Weights of a small transformer language model.
Size: 10 layers, width 448, 7 heads of 64, MLP 1792 ReLU, vocabulary 13604, 30.5M parameters.
Training: 294M tokens, 8970 steps.
MLP neurons of a small language model. Each row is named by its layer, matrix (up: input weights; down: output weights) and neuron, and shows model dimensions 160-255. Each number is 500 + 40 x the weight over its row's rms, rounded and kept within 0 to 999. Numbers have three digits each.
Before each neuron's rows, "fires before" lists the tokens most often just after its 100 highest values on Wikipedia text that the model never trained on. A number after a token or word is its count.

fires before: "," 18, "." 12, "'s" 9, " and" 9, " to" 5
L7.up554:536499546497465542477458457438536472448485463519555594445533508458575458521504520491488509504532521485492502499481526507500441504498428594513551502525435459564490497508574516484499469447538530557488455490403479495400493562535559538523481489484541517488522545525502514488444536469462506520
L7.down554:528495539443576524579482456508519429468493413556510510469512465501555503526539493530527485551494518515478504483500509494473500435498546475479517538462571541502504534504510536524416511478466483502467435597454535409536466526467509469492485421469456463512527468468486489549495512375515593544

fires before: " to" 17, " were" 14, " are" 9, " is" 7, " was" 6, "." 6
L4.up1553:443506478448463521523429512603558446472469400527484530461557514536490477497510546418480580432525479511555507561491464511506489510538510501499437507478501470572444447483485506483542532431474504526567571510487498527510475554543542471545498502510525477466452514531443517506443503525555480487
L4.down1553:526506478455513449495496529488525439410498472494487507482562469517492447504522545470476592471570509513547509537506504510537482564466490459491491455507431523479471509471428453483535566517496497480601552455488499513459430551469548537583522526476545528555537479564456554549482481512529482525

fires before: "1" 20, "2" 11, "9" 7, "0" 7, "7" 6, "5" 6
L6.up1604:514569411448469511487496477497487443433547532506528579460503510500529493472494553543536496440468503558525482609436504567530523458535523508446491405454539513534458489444447534490532473515498603523533496535463481583518549565517483535524576476452521497478434501534529494457477619533512566448
L6.down1604:517548519543523508568452441487557452530410502533487533454497478484532441493506458516428507536531544541505537539512532533510551532485511491458510538474591464492456504474509498496443539561476465464649481514599488479469511438493498506527486554469540449549478514470401432424604527503473493449

fires before: "0" 28, "9" 17, "1" 13, "4" 10, "2" 10, "7" 8
L6.up244:475504518547501490450417439400450500548485461618518462492571510513514489500510477497529512483468547512552527474562480613554489493493508497503474484446439477584448500445496513553520466612513441515537471530511461400510510529564578434471513537491499509517471515523531530492489518519391544530
L6.down244:502453548586498503528513478555528502547521556472506469409443463538483489570525488507416451536486527406528514499536488481487445541498456473518429571513514460515517505533534409474441492538484443522456514523519516534574447508514415494446482407467505556603498498473477512571542466546511517471

fires before: " |" 22, " |\n" 10, " D" 8, " " 7, " Peak" 5, " position" 5
L7.up619:445521468479547512412501474523490469497496376465524564500526438533519494545574478561497526460501483497490521569482507534568495529431493472494461490524439560485552521497553523470510531473501432472465561512429533482455584496455430580451547373504554524515492519542518464507550502506487493559
L7.down619:517490485388538475513434464477467501449523468604529495523505506482451528480485510522483475421555434505564553587605496513488434561513507464547493501557522496458512376532502569476455502530552522482545474505520421512564500510518506491503526464467494454522503534541487530467502466464456502457

fires before: " |" 42, "." 11, "–" 8, ";" 6
L7.up862:484443520449449494521530535522458493519487438512536430475514498493477481516531546554512506473489502491530506570490519544557460496467523571474474508474459547470529474547431573452481545447594458486465488526458558496443470540502509505430465485581563481465460464515545515555506505503459520532
L7.down862:475481479449402498469531546524545533444474481459524503597474477503492550475458486431490466588459423484487552569520523437486390492461467471513508522533470493645560452454537523524521465557512443493426518449468512541499555478529532455427536502554495464534583506495536542481526488492504490476

fires before: "0" 34, "2" 12, "1" 10, "9" 9, " " 7, " the" 4
L7.up1366:503476568508484512426488485547478504512498464413494508473561504552557462527483503499527491464585551440500500388501502542522447536538499468489475507399524548505519528489560529506591471476530428526539461575509571484466532435529534525466478547490504517488506566484462555533498445517601565493
L7.down1366:500472488537473396518544475518494481496513507500540482515445438480478518504478516523482520479479451533498475549508478522499504506462485528505489509497481463576473468451490435462481465525537476485456431466466540502535481556511454562479483493488516495491468455215543473486502475473516462464

fires before: " " 48, " ." 12, " —" 5, " ±%" 4
L4.up1176:481513559529549421495473487590491511486434443512584528503497514499480469535491524591567486441548494473520495522512568529557470449545461442546506484542483500477502521550494435559565458504507476467499506449482573483442543526463554468457437484577500516474456493483471436473466479479507498466
L4.down1176:445574479502509538504514503465476513523483486528460531539538490480535432439511530519502526539510493532490475456480451473483491491504471492498507464520507501497528563503518504549505510481422495510460553443417470548569493453476471448526507482643470502475500432501533524510454509477467568546

fires before: "," 47, "1" 9, "2" 7, " |" 6, " Time" 4
L6.up722:515485513523486481482536429463461552582448451529524484455473545578512469474538511551486519505528544534519482483465508496516489501480551488441494487460416535502497529476399515592540415549537491435538513451501466479526496513484456494465493450460448526474490532508472549503558491516604481536
L6.down722:487521456529439524554569532500476473457537491482508489478555540533494474476497501522406442596440522499516494537484482401546481571502527446480507425479507537494487520491562544415503504534523470555491494425420461497538526590502543460444504500503536510469474522528654524503557529420569487498

fires before: "1" 31, "9" 21, "8" 9, "2" 7, "5" 5
L6.up922:559476511549503509512491495511491506516508489501556511502431469497449485492497498513496558495512501447511509527519565560496537523453596570497445420415503506496481455469456573450515490481555564579480458556583454506492547472526499513567533446500585510514530421506604515598499526400453575484
L6.down922:502461515552524509485493451549536497507498519523475500487548516526520529572542512563498456447461488459522465512482512409463446450524479467503527551516475510568484482480487485564492542542515553474536489529411499526460511554488479472485487505466513480498555520302467466457521519547473463488

fires before: "9" 38, "1" 10, "8" 9, "0" 8, "2" 8, "5" 7
L6.up713:519529500487444489455421518483520507551413477461462476463432500498494490437619531512518496511567489481488468468429556515578515460481578477511493467507494567556402507506534483471539497478552493546494507525512518471474620477600545569572503451556486489560534487515582505498476514482531570503
L6.down713:538530472502417508526485536548514473472508526483452530485497514497463500402448571521408563532538522536514497589406463486520466447541476500474541494493410524459510530486563554441448448487465526482514507476516381499491487504515557520541559497509475460494558516500491468497490428464447471525

fires before: "2" 22, "6" 16, "1" 12, "4" 11, "7" 10
L7.up56:523590495521508552526475491457536457487494472480533549501434504456474484504471495429442566487546433526438501439495458582560486462564391499484536495550489536569520541465518511516572493411497534570491580579571486456488441514458491466505527497462478445535508522502522486502435508508478504598
L7.down56:525522550473510457511484520595546492486499521517548490500504533481515571507483497454490518491517513468488543520519536488525468495517420549509456518544555526550508517483491472469503505447489502562484523517560502521541494523388514540452590465545472432499510405667536536507481492454466495493

fires before: "2" 30, "1" 15, ":" 7, "3" 5, "\n" 5
L6.up1365:505528544501521494410511501504522513602452416444482518491469502587510434515486468489480524478533476468477541404564536542556493551528525481565484372502474569478438573528522530526601468494479537459462537493437525491516532497504516474577503451532474536521479500526536539533474421557548484516
L6.down1365:525536508479515448529428497483510445537457502535519440476544414496538462564536473499468487547550538549521529523535497482475443514442512426541471449568496433523478549457531538477446482510494491474532523554537545430515521475511468454471507451460451514515548462542480486447510535552522505567

fires before: " " 22, " |\n" 19, "|" 14, "irmed" 7, "2" 6, "3" 5
L6.up112:511459466495498505481458416465476545488412448566570497462519518450457486534430484535557508485466504520546472557535511525567527465497482554479539447610551488556414527523526465502556494532550608539488522485515496504448524550501525523605543430508516543513449476514493486505478569504466480494
L6.down112:542467524520473424482474499492514539527442538541518448500519479425561461511512460462513432539496486482564475593474520475491510450547513551511581512493535447505539564515620526524540436491427488447497460498496436525537479522522498503474521442474508475494498478545528447508504484438431488539

fires before: "1" 35, "2" 20, "7" 8, "5" 8, "8" 7, "," 6
L7.up457:542525416503475529467497490488549497449486444514480460476544599541485511525546532459505568453461520496472495492489477570524526521506464542474526481482428547492444460571486448411476487480614541500455622500473483496463512474494529526568494437497537565501538514525502521501525563453479526515
L7.down457:493550490482523566539491569461510482487600481548473539546515496450571497413504515488548483487474511527440535509538418524468543499506536488477506446529522512541513530474508546523503539527491532541492594583531520508518444521507520491567444608535487455512561471490466504473409482488497593560

fires before: "0" 44, "9" 23, "5" 11, "6" 6
L4.up249:508449459508535414522503520548547542531542474476493439477512493519492409463495518456517541482527507485543488475463534530477483467488484492493511505501484492541489470474522401516531482550464492474477463537422551517466527468576488503505562520579490481552507463523492605529538529557549501542
L4.down249:567524434488456393519482499521527478518512549494483467471457480555423520539491526467520517470501469561474454552550511530485553536489462501524519493538466561451534461537516490462450463544504534411429532535435497521542542595517418541509541517510502539447499458560511444579555505568563447473

fires before: " the" 32, "′" 9, " age" 5, " L" 5, " his" 4
L6.up1286:521494519431493537504486440491499531510511496523552508509476439556466472514519514549538563484519528517519566391488515592575651489507426497493451550572475427526502508434503552517527478494501507569537474571548468502483451487510508442543463524466583498505505478515466481464482514462568480558
L6.down1286:565492507445429535489467575482485523499505485516512485573439477493507502511429464430419522477463469537550454501533482470486502479551498577523495477518463527499509520556553486437513478530488575491482465418464572592570441555467551491508508543523520482541390454597525522489531514556508561478

fires before: " " 33, " Party" 9, ":" 5, " Succeeded" 5, " In" 5, " Preceded" 4
L7.up1219:496532552551455477461527441446461542499511509513490464413529452428513542569496520515481545457536502482495523580452458552511473471529449578544451485500464467480547488509440507509454566463560579519578475445579452438453465441576492483529456455454443531497526512513415497508497516473465523508
L7.down1219:506548473493519477464468448489492520524519543493444444511541484479470496506420515478578577546514473439517515556526484484540501502536506495524500492502464492552566472420507457562501531449561481459485437402506474520482471533553492438462500514528531396556543454461504430386550451529469464428

fires before: "|" 55, "0" 17, " " 7, "7" 4
L6.up1057:505425460485511428479491485475470542541484449450524482562532465481485500521524486504581448472502518470490487534571507559512518485489485521592514435555477470549499481512505467445472511530507582527495453500527433433469600490453517516588466497497483475500454454498560540535515586444477504487
L6.down1057:469484431568510516550550531480534523461504518480515469461508567415473459537487538521523531505446547466467434551475502519487507399531487460539627543511489451553501536603575569499523473515490426450535444437463513483487527439448505536431486577518497476501538515442483549453519477502509532504

fires before: "0" 22, "2" 19, "1" 15, "9" 8, "8" 7
L7.up1653:470480540581516551512478449465460483542497456571541522511572464594481484499516502540501549472491528508554508471545535523524438559479549502476488447417418425478483536491481466518555490482534473513519447501443479487504494491555440496466488493479492545503463561533514487559528489562467523507
L7.down1653:496438539537527535562514489474529643526461502508474525478413436518420455509461498558514532479465431497553489485495538511476559439466478466478465564488513486455432476532527391484469547475520447517511457504492485513537499488544456425461493423495519487475464510522471469548505492530470540470

fires before: "2" 59, "1" 35
L7.up1387:556519519501464516439452504571565504504546467495514460485505497619495519489492514434518532422548536483510509472538498602509511510447539515549483490444468482504469445491469565454478571501522481435511551566551482504531501510436491533461545504503521493548480450510467436583540526521509508506
L7.down1387:500517580511531592390454512471506487505462518508410444500524487508477507531439442523498498538518512461536543477487507528514560497512509480487463546519490492511513488481495467496468467512538463493518506515493472449484493516555473518439472512495481544562525562482508549473517534548456507418

fires before: "1" 47, "2" 30, " " 5
L6.up175:501484466568534456506413460460472485472443437569541508461533508464501533465618509543543540439499534500493506423526500512518528534541546444469521445497492502594399483491400537469567569458504504489485484572535523429454561513500525519552531552536473507498448479505569560451509557512483469536
L6.down175:453461567523437573494562482562529529527501462547485473457488445562498495577414492505519559479512486502570489495512480478447577471534523547468470509577533438484534559486564485575512504567490520473583496466454480520583497508497445504478556438439528570550509489427481497530528507543494521513

fires before: "2" 12, "4" 12, "3" 12, "8" 9, "9" 9
L7.up1350:507482591578529507441530475528470555523527454481488574443447462509564478540479494436490501589557512513524532415508536560514540525515499452501509503512493462501536508459548485515550543567495532544559455536561505605520507488521465325550441441590456517539462509503499399538387510553507519463
L7.down1350:505419473382504498447491484486487541493505458470476418542558548482581500523490544462445508595530462497500543518515477437591490503457537517422537489466559609568433460512466489567529523488504457537506416515497493404474478532543576521473499491433507519464504473483496508504475538409470494537

fires before: "9" 72, "5" 9, "8" 7, "6" 5
L7.up1170:512484498537494461505482573496450478492482460476557499452492431534445411489557513491543545501534531482552485477491492513629497406489541495466477486477469512525495459503442462474513510504587463501502510536539483492469557502537454591566519479524491520516490468511531633596540544490474529476
L7.down1170:570528546538437529465429535517492448496487569506454481515502419489480528465481493559459540542535490495550572547485422460521475434553509531479528501520459535453547522408556570427472481555463547487521471545443433533518480533477531457492566509508442474527540553497505451504493469584503471479

fires before: "|" 22, " |\n" 12, ":" 10, " Party" 6, "|---|---|---|---|---|---|---|\n" 5, "|---|---|---|---|---|---|\n" 5
L7.up1195:540454474561456489491508510456477455444486583430533525455521437477597516533521525508427451527407496491541489547523494511551529501527444506519492527477533491527535505424485531475495556441532499498591517509477519501445479496516586562530452505478487449528515479502517575583479515489506565493
L7.down1195:568603449532470496529531435445524466568592498498537460485504491463432556498491492478489494530529530504467476544501495560414502465423523488529547523542459503462475454510426512415520553474528475503504528466529470482541458523489568481499495490542498507473529500500463515438602467502442507462

fires before: " |" 38, "2" 8, "3" 6, " |\n" 6, "1" 6, " L" 5
L7.up1281:501510445439451570471536556520460486531490504519532519487499499547568420521537501512480523533454543407443478515459522569558571515553463522512478482537478559478501493447458518513518515471438528551501582497472553470491430516482497447520434550577512523481455467522477516494438472492515456614
L7.down1281:505534509400532535549512483511532550518484581476500508493487489513537540556534446428411473501479443520514609577481538486515487493455420459516497441489459434559491506483517509487489491460451465542498475535517497480534486529498443449526552487483503495493503426579551464488477440453466457435

fires before: " |" 32, ";" 11, " L" 7, " GF" 6, " " 6, " D" 5
L6.up1015:547477501477511475438539544563460509567533474492565515542487455520562466503517537524527505471451443542553484537469521517525504474549470492500455501510460501518521510454453552514494600419523496482552480526424608495505504518462463458481527489529538540438465476512524477590427503450487543577
L6.down1015:434537539422557524472461425547513481492510503564530535457514464532507497492448432507461476497446437520494493528473432506532486484539428446531389432496544493563519496505515414480498499468511446513518488513529527512568512464485521438491514478530467543460528417482468487476499466512455422487

fires before: " |" 22, "," 15, " " 10, "9" 8, "1" 6, "8" 6
L7.up1352:597499514401508491457464476502427483492522427487468525509527505530542498547569478535427470490490550530470535463506495551542499491431525557479496551529464504580461487501486560529489502536530492464469509512478454470563510483482514540491456553446536509541469567514502564560483488479479480587
L7.down1352:548525516486467520567536487493509488485490483472563422472469515491535436500453511513450445470477470517438505565502425501482521584476526504475485462488503570485551526514559526509485476520490498470447490514501542540563514466474431468512578538492459435564504526490468531519520515562549557553

fires before: "2" 39, "1" 36
L7.up1344:509446582541501484516524506492447544497526474468538524433527453594495530496503496505543514392569535521538499539478463553510513527499489431503536528483480444497495485487452517570563417515484426538508479482498504530518589592456511438422506473472562530491531434515479554500547470518497495502
L7.down1344:540458501479485537535478430468516481544497497501550477514453539500449428505545446383525534531491482476513548472509532492494467455503475497519504574534555530522476492499459495508436423501575506549498540500506498406520453510533553470443520518508516483461533521508457469490502535447515521519

fires before: "|" 41, "-" 12, " Label" 8, " Formats" 6, " " 4
L6.up1780:518459514489469558559483425535425490463424456443518520462546456511463496470496499479459412462516488523526483467555479521540513514546465496439517430513500503522478472493542503482538462437546430523460595453502496491498528534495494547583563463466499520506539505513465532490499492457492592536
L6.down1780:525462523548445505515482493494498521467481564519482483543553493517529487486494526431468506516517434491473567496448463446465470513482521494455475444488530512490563484482534532548492553558474435405511502528443523539539483550545434467538534512479468486558486501516543564490490534536463482531

fires before: " " 33, "|" 13, " |" 6, "O" 5, " Silver" 4
L7.up244:468517503488584453486504457505577504557496480475466579452517437546541511582496510512556543524476453420533507545529522555479506540469483487531561460551489503471498546471464524486537551555530561481543491473462541500451469457456405498434444401561553512484411538513541378558527470517485526446
L7.down244:583431500528508547503403446472493486560450452596473488542468460512508454528498524537574509471544449481487509491535536571477530512518535435548564477493545535489518512484506544584512459440512447545534507525535432516491528527472502494478459491502421523482523472499510439519516482411442561513

fires before: "\n" 18, "'" 15, "-" 11, " (" 7, "|" 7
L7.up1389:517462472476524548481490478489547526531441427511478539490561547505428503506515536469510500483473521452411495411465520508552553478456516563495522446606461539604427473501419496467461540489545489435505526495463519455386537452428542571537503506510542513506547483505441588459481461507441571571
L7.down1389:510448552508445501496503558556534530467491557521490437493488532519528538450531514495445475494534466457514529491452473539485455617520513507508471517499494461456476465445573476495529403526480445474521522452542558520491544543510458453514540450528467457491538517460455456555515470499495456495

fires before: " " 48, " |" 13, " —" 5, " |\n" 5, " Capital" 4
L4.up914:495497569576532482451485489485489503504537425507574514479538509526489479491505466502539479486539475499540473561567530554550465421504485519501490472502510571526482551512464497546541595457499467543443467477518530478472567584498514422488428504556438555501457478510510481499419502489457450493
L4.down914:451573454456505498514553481483462549498497534553518533492546497423510399458506515503529471521533476577503481511499484495510500463506471501536507453518457496493539507514484502565506513511447454521435491446437474522564467515516432537532509483568482503430494462560514501484469503500505555492

fires before: " " 49, "," 6, "us" 4, "7" 4
L6.up898:438549490492534493473508457537580489532491428545426481518523504487476470496507484558513500488502474466478488453485511490486582543450565495499489518477420501492498498497481458476486504564482583502473519501494517422427542512469509503623504483557450536528509489519512415525550591495565546571
L6.down898:505535517570413494500537557482496531481489520522513493499482513510518441479456520486594542499423487516478542514487557553429525481500531535499511502549540507466465501494438506536507487530493526446517491512516470555570537426446500521438530484545516552487552520601499515568492462501441520556

fires before: "0" 12, "2" 11, "7" 10, "6" 9, "9" 9, "4" 8
L6.up991:538472568525480465469497440536515559477530436527421482473468528502540498531467531547483473495549584492516543509441527570492570535485501484533478494453502448537551521486555520489572563553529457500477498554546463508526536526495562506482534544557526565497474475493512473581489465504500494489
L6.down991:489467491465472560500493536466630548523516561526496463486563487578482515543507528461524524453504616433479505463471464491505492525495542414486509461584462514497487451450518472489419454507562482468504491592448524432469528503519487511537450510497496484490527526285499516515558516469535513512

fires before: " |" 28, " |\n" 8, " GF" 6, " D" 5, " %" 4, " GD" 4
L6.up1044:503479557417557571453511548485493488517494448545482538529377459538486446506511508512546563455522495471459496480466471543505516529562481464513478452522446562528483493498465529474568508464461547551555580554503555499496521493483524538514514479535521552455462476524506523527545494453559513533
L6.down1044:486531491474507554478556470535490466485491486480508586440561535504467629462446490490519534492489466521497514552480588518488509540526482493544485426491504449531471485467469509514486471559523535469597461527532453505545568480463540503482480494562537519454558487476489521450559453515465427519

fires before: "," 21, "." 10, " in" 9, " of" 8, " and" 8, " on" 5
L4.up573:537463519508482510470509482571402427443396515553513491506567557549547517544553482493479450528501481401538564544494524481433492507489488572623535560463474445564529498573524481466451449512488489467484531521538480535401496563469496535424483540504481531448571554523517457491499507496540432519
L4.down573:588456510426581534535529508491490495504527513494528539580508553459435548498518481513513497541495485514535531469497476407487514428463552595467469535488483555535525501516514587440485428506486468495485526521456537479522501479474540497501406508510500567506473555526513472428538503458429488530

fires before: "-" 53, "|" 10, " the" 7
L4.up1453:450450466512496474527425408522444566553407504515549532483537470500482546506514502429556472541523510487541521473453533499488512485534519540498557404511487454531468486531531504454503498438524543503511497543511505511515507556454432420517480543537582450489530565502524528541490550457367489482
L4.down1453:472529514560461550531512459483499526475523507505492498537525490530514539431491381477552473553543496521530519568495442509495457498489495416502440473495519465469547489479496574583472481493498449561537536530546511441450505479499509541481554513457475447526594493458434579525522549645517459467

fires before: " |" 43, " " 10, " |\n" 7, "3" 4, "2" 4, "." 4
L6.up1459:488515454455537476430516514484443485527528446537503547576483476520479492460597500503475505480516516499469507514474489539545542462556490555516485431589482481525479585464490514513525528496518520524494462508430601483528533516510465507521452474520460532471455570511580499535434501490515423526
L6.down1459:486516496464541515530513494503541532437518507569531527531441449502479499551530389479491532477544403477422520524476532492503453497517476394505466467562495466472479449555473516428482491524438498492529524500542483506514518439446446492509582418472429443571502421541480484531516493533496462548

fires before: " |" 22, "0" 17, "1" 16, "2" 8, "7" 6
L6.up1432:459544430443457492504502500491415457453513471555520484467557528511503498535537516551492481482457474559501492535488488568511501454446535511527529432458544448483483545501421490494504545466575501545437476506486493516524542557550416513478543539547468537458499473526592502502498527546421529493
L6.down1432:470532522522527511580472444487569499504360500509497468456489542456492531458498456504467538488478490511478463576533535515503516457451523536449544468532576511470468528472510408474499513482531467556591508519519525496495527458517487482502587537530571502585516477514480490429566564589467467388

fires before: "," 16, " and" 10, "." 10, " were" 9, ".\n\n" 7
L4.up1488:542460483506459481444419473493456454426451544494520506520478558475571537501583515454482442505481470386449550533504529498503474515478401553550543499512476467579487517502548452538513491512511503474513514542564500540431503586459468482514457487464468434465522548522489486494449488459554481463
L4.down1488:477490538480512536471535518472550498530467523554468434470488513508413521487465432544459584525537492451577489512547503475473422479507583594494440482471517544495432508447489564525490441481467483508469437519483547434539546495518574554566409490528465499472519462528441431459536473498524495601

fires before: "1" 29, "2" 15, "6" 11, "7" 9, "9" 7, "5" 6
L7.up648:506519521518491542529522484504516506505444473483546484531478531463475508525498498431502508485558457477478494512473502562540517418519452528449559456555518483582497493483513528482495505446482545518528539559525506557510501480437481583486540468511473440515465498511524492563402561539489529504
L7.down648:504518555436553451585449523558509413465502532558524500509462537447490479477454504460480519543555523487409462504528453517526467532563379513501447511514523541503506495538431441474513450382487459592545525503536554504456532468433544575513561485523420415517497506569521591463457541470511521450

fires before: "," 48, " the" 7, " than" 6, "." 4, " to" 4
L4.up784:412493526454552510514441512494506489495546448568517568477567476536474464511479492511420522486534506591548515450492463485548455471473506519446569470515464524526463528522509487531469463512497459566594539484474477466453503534551507438490513528456496502421458538507519507506495531491551498512
L4.down784:445449543523513500521494546466492535452534424543500508512500457486556515441443487507487474484459526539470461476446515470551511489557500410450545540505556578496542521501533547421489553510511515540539556475462433500504517546534531422518547407490457443459504500475500490577557586560486428545

fires before: " the" 40, " which" 5, " his" 5, "por" 5, " these" 4
L6.up1040:441487561439491494505470497501480508441452542489594521452537473525482535504506513477550489424532505460460561546519490532493554474462460549529434561485473467478531497494531404556519537526494484461530504531531519491576478523505486407475424530492555538471442460508496540476492521488529539476
L6.down1040:587543449554466533481434533542495521556517525499455501526451448496528480532442479551424533522459511523506464379552511448569507477558437494495537451474419525475498518538463504460578447527523492563505498484406543517437485510540479498526503528433515477532520510446563457505491480483545520449

fires before: "." 22, " |\n" 22, "4" 8, " |" 6, " /" 6, "5" 6
L6.up1656:519511502472539389466515513511482544492511482484526433546543510471500523473483526542483479530516519526512521526513580544528480477481506493470452523606496507605480517453558543433506451542476580547524510585507490464514534549440521536434443481535528449448469537511509495564465507490473468506
L6.down1656:464519484479441510493503464514479549518509594605427447525572577514450534462524499517518567518482491467383560450429537429468485478514489499560535489511525464490484547500517470555543490467422497491470481526433447496463512478441452440560455480433509442512539490493429513538456524523475484440

fires before: "9" 19, "0" 18, "1" 16, "2" 15, "4" 9
L6.up1761:458472575527543550475445443419447500535487475545540464505506477535507491527527498482550518454507544554523508431461504587528507500518523474493492478444429480483493517507516468544531445543513490537588436452518515469477469496487511438395527479486500453521472510513471416509495519533483554521
L6.down1761:506493532588479390516518531497506552539499545418496464446529440565501525514616517495511439538482503419545502483527532427474524530453513547546466563490553464534478462524481413454483516451502454544430406560549520535476473518483452459493452489496487492543425481492496466529533499524523550425

fires before: "0" 61, "1" 4
L6.up1181:496579462527533484514481488489470561532477474487463510438555527544490497493577505499464521452559503501517508378492502527499505565487421497533559422482405513498504547558426500496532482453522524447454469488445543457477540495549527511483525478497500531472499494537475557474534535556517526509
L6.down1181:486512499497559479524565496554466507525497501489524544465476426522402476523459554550431497584473468545462503457524484523441440475565418459471464489503408476427487580518585522487510526528500525428530582480532512520541505544551451538509487503539483577562511474544461520510510475590479441506

fires before: "1" 22, "2" 19, "0" 14, " " 8, "9" 7, "6" 5
L6.up166:475474539458477477484412499473488422512423439439492511472470470556481509515546496511515526465473506482502554455525464561524485536527558469511496528472475585538396532557472450515515533480510495459504499522535471438533462505586480527508516522479480570518549467496537548487565541541489474492
L6.down166:435475457508579461595506477486462434515562507513471480471508479493520591513450510542449503564537476502502514558416433534512519454580453500546541536548520480466511533486495548493505441494574531488557524522539519536507504455406441552528453455485475549481507494448457439532507520454460559616

fires before: "2" 32, "0" 32, "1" 16, "9" 15
L6.up1665:477549501532568508479499479426542484510532531459474498415532446530495505496519499510467521472446493518518490390513517606551532564501511548487514493462414527526435492512490567484565527462551519598488490536486513513490467473515516500538475444520480510532484481509463520438464474528460552485
L6.down1665:462503501547469458507445491558418515534553511556510508455567463567479436558495500515463407606428533469513520450412521527490538414507495492518440535514492468510513520523564512449472414637510553500495448549489525601525502490487434517533497466513460539471476538545459546552526484547522477498

fires before: "," 45, "1" 17, "2" 7, " |" 6
L7.up401:525442504463466499425542473545525523487541388540481501459530561526538452529618514498458585472495527515503521472454446533544493554496535525414518461445424520415489514574560474512609480464520559444457511570493490480533495504574521546511506465454469508510517588519478563538437532457519517530
L7.down401:593537508517506477540558544499559421494464484520480545544543505509536461502485544566549496550480511507493502539477467458469530546578486597525519482510501491509487559491544562448474474484575491481500591432464514532498454579467482543519534531430496489474494546476427542448542446459517550544

fires before: "9" 39, "0" 34, "8" 5, "2" 4
L4.up1184:486447530601526451473440516492512543564483483459507532465498519554539433504541506465491416472531499463517533455518530547493442495449502450484517450518499549561555479539493465507503555537530469494521537536551490413479586472570500545511487534544463466544544455506493565538580509466536554431
L4.down1184:585537465468475473505485550546530409516509486493478552472475490510364526470508539474525540564518476582451434516477467485466453447566468527500516491489462498511495500466510606480432442493473516534514495537454447524491534503510488565524554512483442499494596507451503459502524487488554434552

fires before: " " 37, " ." 14, " |" 13, " |\n" 9, "0" 7, " Q" 4
L4.up667:473523487489481443510480453522494489450494502521540529477522557420479453471544558494470543513506540499514464519496617553522471416577461510559554475523503491602401512563515491457510497547545563475535553444484559498497596600515559512495457480598535534418485565509540466496469610469493492449
L4.down667:444503484515488535518490509461511477526430565582534448556472577510434511484476414443485534551547502498495509510589530507480457493474485534439575532519591475495438465485562515485558499486474503500576452536482518545596481491478450451466477510527511428535548437531514532499474572487451543537

fires before: "0" 20, "1" 15, "2" 13, "9" 8, "8" 8, "|" 7
L7.up783:441491423521556547553508399570485524514558499461516506429471455553511480510520519486502460497503463449565532537501526539461537472499591500454496536443506497494461489467464462434501521571563520583558494513478516522491498428517474474495492569499496591503489470543507542543487555531456543562
L7.down783:496521512532459463477534461467466484468522483514519503510530471507469445535474497499499502401482533457518435529521497556484617505527451498541501479540487500453562505446542509590476532504474502488463517521455476511464493512511506460462443452498521515467520536455504514539458510560514520477

fires before: "9" 24, "7" 22, "8" 21, "6" 14, "5" 10, "4" 5
L7.up172:471524474549528565415485458542434592524543482538475476459517466493536486533535472468479430484504561503522530515414525630511542470503527536449529554463466574569524414436520456476497502498514485540518496562554452490540523492493527518508514436469484551474509509513445580523492474481420556532
L7.down172:551523444474438529524475500460514507509495559527502492534560516492523468521533474488493405550485486558514430540454498504508501544540507574467521527524507500480502563439612467487458451492518513546503454534480482499511505488474520537533546464552538518538550489418493481490584491468501420475

fires before: " " 28, " |" 27, "0" 10, "2" 9, "1" 8
L6.up249:492538421483529453474512456529456433500492407525579516486486430520517506486522520548515523469441480514513488500450536532535549426484544535537553369518471524466483630471488495441483471446523490561489480515484516561501523524485380431514515530533532567452406556548527464506439476564465512494
L6.down249:453489540516594479532449494504516519457433462557566475464447507445495403487567490548456558470503544480508456470496407528473495430529506446496511483468542467480443558507467425499472508486541424494534531456550559499476544488485445466490533504538472509572539476547446457463577494528545426414

fires before: "0" 24, "9" 20, "1" 14, "8" 13, "2" 7
L6.up709:474440589567465517504445438558498504548489471497528481487527445557527498566487530457621530471457526520526571523541483539492411522464505476506555494428492508543504515508490486462497504491427478511511448550562466480407526493494512473415550456498485418508545564513493441574474538543472534455
L6.down709:483510466472549522515458499443494501453518525474523462484484501573487507455573535461508378493524482490519528458509516470539495495482408521505462536515560488499490470464450466512397504484569484502462520573549514507554477602512449490635450483547458507500435451496523518526417561509506514468

fires before: "2" 52, "1" 34, " " 4
L7.up253:496496512526499554521458498517557542506539469469536474443546467614483496498490522500525490448486564529552483535517495535534500462462539514414515519523497560506478532546515532456469533550434478466463502536445509543580613470475453564467544503551516566500446441493496522530529548535488509583
L7.down253:499530514522488541498457515507443496558579514525503442534477526520515493510491439414403518573505526471489567447521546472478477532510515504505442515528537498566486462419525480535442492446546498504491532640506486391537445497515511499368505455469521514514464559465535423494529529487466511434